Weights of a small GPT-style language model, trained from scratch on English Wikipedia.
Size: 9 layers, width 384, 3 heads of 128, vocabulary 12906.
Architecture: RMSNorm before each block, rotary positions, no biases in attention or MLP, untied embeddings.
Training: a variant of Muon for these matrices, 508M tokens, 10921 steps.
MLP neurons of a small language model. Each row is named by its layer, matrix (down: output weights) and neuron, and shows model dimensions 256-383. Each number is 128 + 32 x the weight over its row's rms, rounded and kept within 0 to 255. Numbers have three digits each. A neuron's up and down rows have the sign that makes its largest values positive.
A block is one neuron, or neurons of one layer that tend to fire together. Before each block is what it responds to, as a language model described it from the Wikipedia text at the highest values.

Responds to: Second word-piece after a one- or two-letter start, mostly in names and often a Chinese syllable rime, e.g. L+ing, J+ian, L+ang(ley).
L2.down70:087127122147106114099175123128142136144170114153132150123155125171114125145125089054083105144161158080069150145130143127138078120137116169155162100101142106145119117147127163163134125119107124133083140167140131095163130119112174168118107086149193098104118080115140124132100120145145115144160174108127123137112094129066104147084128112135133135146105156127167137144096097151140144135113
L2.down363:097150144164144165126114115145142142084088103146151135137123107119095117069059102139094094145110111122195122097111108125156102056162164142092144112101072082148109101140105110117089098114146166143085138105150164106152048142148167198111125092123188071095116111177114110115176106109161176111129113127152116174153093135161133076147169105096162189091142122171143125159169125110103136142161
L2.down380:157123104124102198137181097144100111095147105159165165148149082130063137154135145124159081149116117164088139144117042117098138134147149144144172028112100111178142123118173151152180123111072125117163123114163149129150124113122174081110141138144156078089165129134145141165204192161104086098138092119172108194183126153099081138121121106111131139077113131175109107162176062176144161120090
L2.down498:147124100148147123118156149151109132150087129126143152116141155150152111082138117107122129221116163129137137151166117132123166130126163159155171123177131078138109122122048077148167074129107124100152137164117141068221126143161115197083054138171124077117072107102142082131144170178156083170141077099066144167121139118151093119101151127084084164099080169159113167110082108136174102115082
L2.down537:046162124105113039152122084174145155141107119128160171098127180175067142157123143172093112158147117142043116139130108149125141178175107118156196119146100170164129112125149146105107155107106133141128157152137105121162157116165135120170130103121136056111134071140120058122171108136123150169137160120168113113147080163095093080173198075174081107090163141133120123151136130104136083103100
L2.down785:106159131096148110101169162069175084196153152144155074112122197126054133124109132146177082065153196113147139170121132174115167118127156129152171109127132097126074175096132110206167150103052181101190138166093156090108150091129137147149049043157104133121058066127101118123159131092131186068178059127154097091159142113094098180107111113159095177158164143099157161119070098114126123173081
L2.down847:146111108084071158172075157130109114153153056087116138129158101037125099140097125109124123119121099149129149158166067119175081129120097116087186177129110097114163166139121084161134155120121169112105125139112156129115132068106145124062147137088144085174142092110125133078149141140137135174107137128153119152116085128104175113134092166133117048092124127145092152112077154182139103145148
L2.down932:103089130149173168172197090096091105128119122099121147159078134107120130147059137172119230152111159137140115119141143141163124147115122129145126095112130149111100144137098147115128137093141186063110132133128139178120145108104177144118087154156170160169192083101122121099132116102119112122127118159120126144147151189149108094119128116121041157175140079152133103121153177114098106086152

Responds to: Word pieces that continue a word right after a prefix or opening fragment, e.g. pre-reg(ister), bioc-hem(ical), counter-att(ack), over-he(ating); sometimes "not".
L3.down30:147129113061114083126118201158158152065101140087094153135134106068166146114084131124144097176056158172117104072177095085102167144098170198094164090117174136167151087159187096083149097139153155148164139148147065137082101154144195141140085131141122099108128099108114093085159115149211145154156124126099138082153096150142078063150150152147188128148176117100135156092156157155130119112103
L3.down230:128083090198184148130140132139109131129149108106128120105134141124158118085127166091145115117083120123111142066127135150148101135103107178203191094092112136094091142110118087124116100128114130114092207106136141087143135138168126162097110223068149170152129057150109114143153116121166081199095158172133121115134026098106105156184166137123128089125137129127107183140179117127081085140180
L3.down303:127121150136093112114127127124185143092170168134131095096145133148111146154125116119080113151104071113098074155143185115153156139152113137065137135178070141144086134128147129105151134157099177129151206123133153155211105108177123138162148090123080118118130123157124119177152215134134148129148092089092172120128127222178063090123132162165092155080137118125069105134155106141079129135157
L3.down520:127117116142107152122100143119131122058133125094124090068138191088115130091179167134102096176108090086123145146129101133110149106144145126088147116166146146131141146152137111162134121135117196165100143154118094095129151138131153158131097187130128162163185082115157155127113129110141137139199091113182124116154160104171088139154110139091136090106102131112117179129103073135100123086118
L3.down552:157180098142084142101098149145081183185164125103109144106157134123172146089154127088162111113131145166109135136197124158105147159132068116104165105072050176182106122046096108061121159090129107122153132121091113121100099111144151164124136108176063088142220107143104104135112170098057141163137052150141167100144085124150100123081060128055150136126127090113180142138107103155101159122143
L3.down582:121157134113096149077177131135169109098146131157116098188128118159135098106122160065102183168162103071104174143124125163108153159131159071109139123149113099103095139133084149100046163153146140113115170159101082132147108108137134070120128075121081136177156099166147112162135138088094083110056158095153097145149187093111181107137134139078087177098177101154164134087114116166099116091116
L3.down806:126146157152104131080113071158136093170157132144127131108089153133136097116070092168101112155130146189128153118149154134146117074171164124143116101153166140104130138139131053117114100100150141135077127196078063100134110193151128135148079181123089137127134080133136121168144165113121129119138122126089142119164109182140164164085121125131061083133116111161103114149124084120055089144142
L3.down905:124122150087098127046116103139122120123084136052150113132104143082096148089118164133080121129075138122110122197167101095143171198119140117123091145125115119133152102118114115159159184114061094094167097108108135121114094166145131130172129162131102144112147131146116103175111122078156127143206188093117070150160120152127118116118116152145092121069091152174139148126087153127108105194114

Responds to: Opening word pieces of longer words still to be completed, mostly prefixes like con-, sub-, reg-, post- (conurbation, conductor, suburban, regulate), also mid-name fragments in tables.
L2.down63:115150184106096089179124116110121095074111165099128086147136084126118103147149144169179205098126140092156132092131120122162147157131101144225124106113153137129105162124079129112069102133091147097141064116060099040146162065188105130135098081090171166104103129125134089117151111115170114132138138093138144119149139094147162150106138126203114099118130089133129117091111098101105107078136
L2.down460:132132046080072152128171137126126103130106171075198059152111113134144076098154090117123113135114131151144147109105178134104138147182154108162165093114089136169150154135098135098106079193125109138169107110092075142110120094101167104088085165176113044064106112047084150194152160119110172169104122111147115128100126079126143070165184142102137107092101110097136135167053142119139128129152
L2.down531:154079097110087169142158169079196183149114165131146165110166161120186143162131120173115159161156146087077127175084197138157149122129153175156103115118154117125150120113127124179137165108161091130173041148101096144075119096112121092181084059180140092123191106169077139122154136138050133146191115122104157120121109148133112138100131084153123101105148085151137111072058187139075150138112
L2.down598:074124180126108166124123144123075129183106137141129079125108173102121102066149151209199130215082141191118131161144187094097152112162130139140113129079158184155149116091140112089149090098141197086142120097124122108174179071129102117038097120125155116155088109124128138108123134104157138115165072125133094094111057175066105076141080117137140094154096087118075162139131170114161133081118
L2.down627:126125150132138209133166144151100087156143165143132128122115112136200097110175094135071145103080171147094128198155153165129101162110092184088140093141124176084127157123193119105117110165097131108137136104095116119070132154142177168159178112091134170175116134102159127092106121104144106117112170124185154111113076153096086176138126131135140054164183102157123139132185162139159082163181
L2.down742:132132110063099118167092127099083112150086156116116032071069117112165088135166146156111099139160108129085169113137200111127126116110118102128127140091163097183104153151131170086132140153119129138187115177160100100122111149104140120137190093104136103175128090156124061076099079111091093159136120091096117192140060121128171113147183144140063104127088109106131127120088165167188176147107
L2.down815:106052150136063135077109172073154141121155119165113133089093121119171052117180189075096106106120138119135126130101140120160073123177134162154121086084164149094187127120065132137096173149133097086114124127125142136086157115099125118092161156148185100130142136141090087062111108131127106116132147125154098167098055119076146101184114154159116119147114080128118105131156151187145125200160
L2.down962:129130129173143097110106147113135130171139099099120133115083079103174079116123146120134136137140127150141117106128153075170118143217073174151098179102183115165158130144096097115229098156105110147186087157090121111130124096124118112134154127213154154128098078101175075146192128128107162169121153111189137127113069149066139124102155106134132105145136115101140128088109090171199137125150

Responds to: Word-internal continuation pieces of romanized Chinese names after a capital initial, such as J-iang, J-ing, J-ian, often in name lists; weaker on other foreign proper-noun fragments (Cambod-ia, Singap-ore, Z-ah-aria).
L3.down88:068057149093132125183142164130152060098148082083138165094104090110132110060143163112164120184143147106126122112102161134109134142126154091160113162098119158126147164180092135119132125072138156171149198142070188135112123129161156197110109126138113132122139128073131190079189142174146103132158062092123131119135144183125145164110129130102125136109084141115181113149176116136166165091153
L3.down102:103134147166140090145092117119130126131142166117099140148097134161115137129128177128127057201077176148080123159153195166126138130128146101172078074185130095117140192151148129126080131110064071138097081125122143132110101160108108121159133161144148092183122124126104102111195154103143116123164149106127142126093104053118161191118119109111041122166113133140105115126163148111120087145095
L3.down566:105169069112112147121081070146114138180156142135077136113197135098081112142124144189091128110139121178118125137090160136112118147167118143119111146124176162135175163149055128123152117134085160183154130110163121152149107101100129160141160144147180076094173099126162148204166098147114099155069155144068093171100134158144115160087133105089119125058140114100101167124179169164137085123130
L3.down601:174141063125100152156088128181148116137112120124144143121194115103103175135117148191081113077152112109119146148126071091100101113125070189152145161136145171113060081098144142090038101074146116094099110080147147103084114141123167108097162112118135108133118142116128139161148128148139077134074059064063126198166116095091132140098175100132108083099126064156123126150136127192157120103131
L3.down802:134137094056102099155146129064175096110157173132071100138158114106190172153137130131110114167195146179119163144107145107114136128085134112118175111134167151168148099086073125072147155097126119129139140099163114122118140148125086109141093168136167100109163141112141095045079130167137084145156156162115174158130034190101112153118097039143107122094099154142113181070103136121128186105123
L3.down860:098179140080162164185137116101111120148109054181109120109089143116102096145140075175099064126130161120148173156140131103118140131171160181173162089129124120148160111156085082178143112173145200123132061117122179074074159108114134170124184162119097071110122089121185103103133179128133158124189109155092126104138095179132103107083130101127138111056152161093077176148204162139169077143084
L3.down896:188134106101119127121094121108179067150103080126109159077128076110141105108138125070122186089090125137142113165127124100093073144140072135138162105115127133151144102161097099136091125136137125136094079095112115182173091167023159153138044142138160086080142125141163094170121110146133107144241090063126155175136079140149150125185221101172089123168131159102128114152135136147131127165119
L3.down964:168156162120133132182161124165129155131182067175161147122114108122155097121174122081133088121112098150141173125122118087132091169180109155126155123192092101133175150119113105165142119192126176136119099116172118192098145152084114166133104136172157127130123128144145143128152114209137140123174106145152112153112153115151137101119125100109109156104091129121087141121130129104139133054145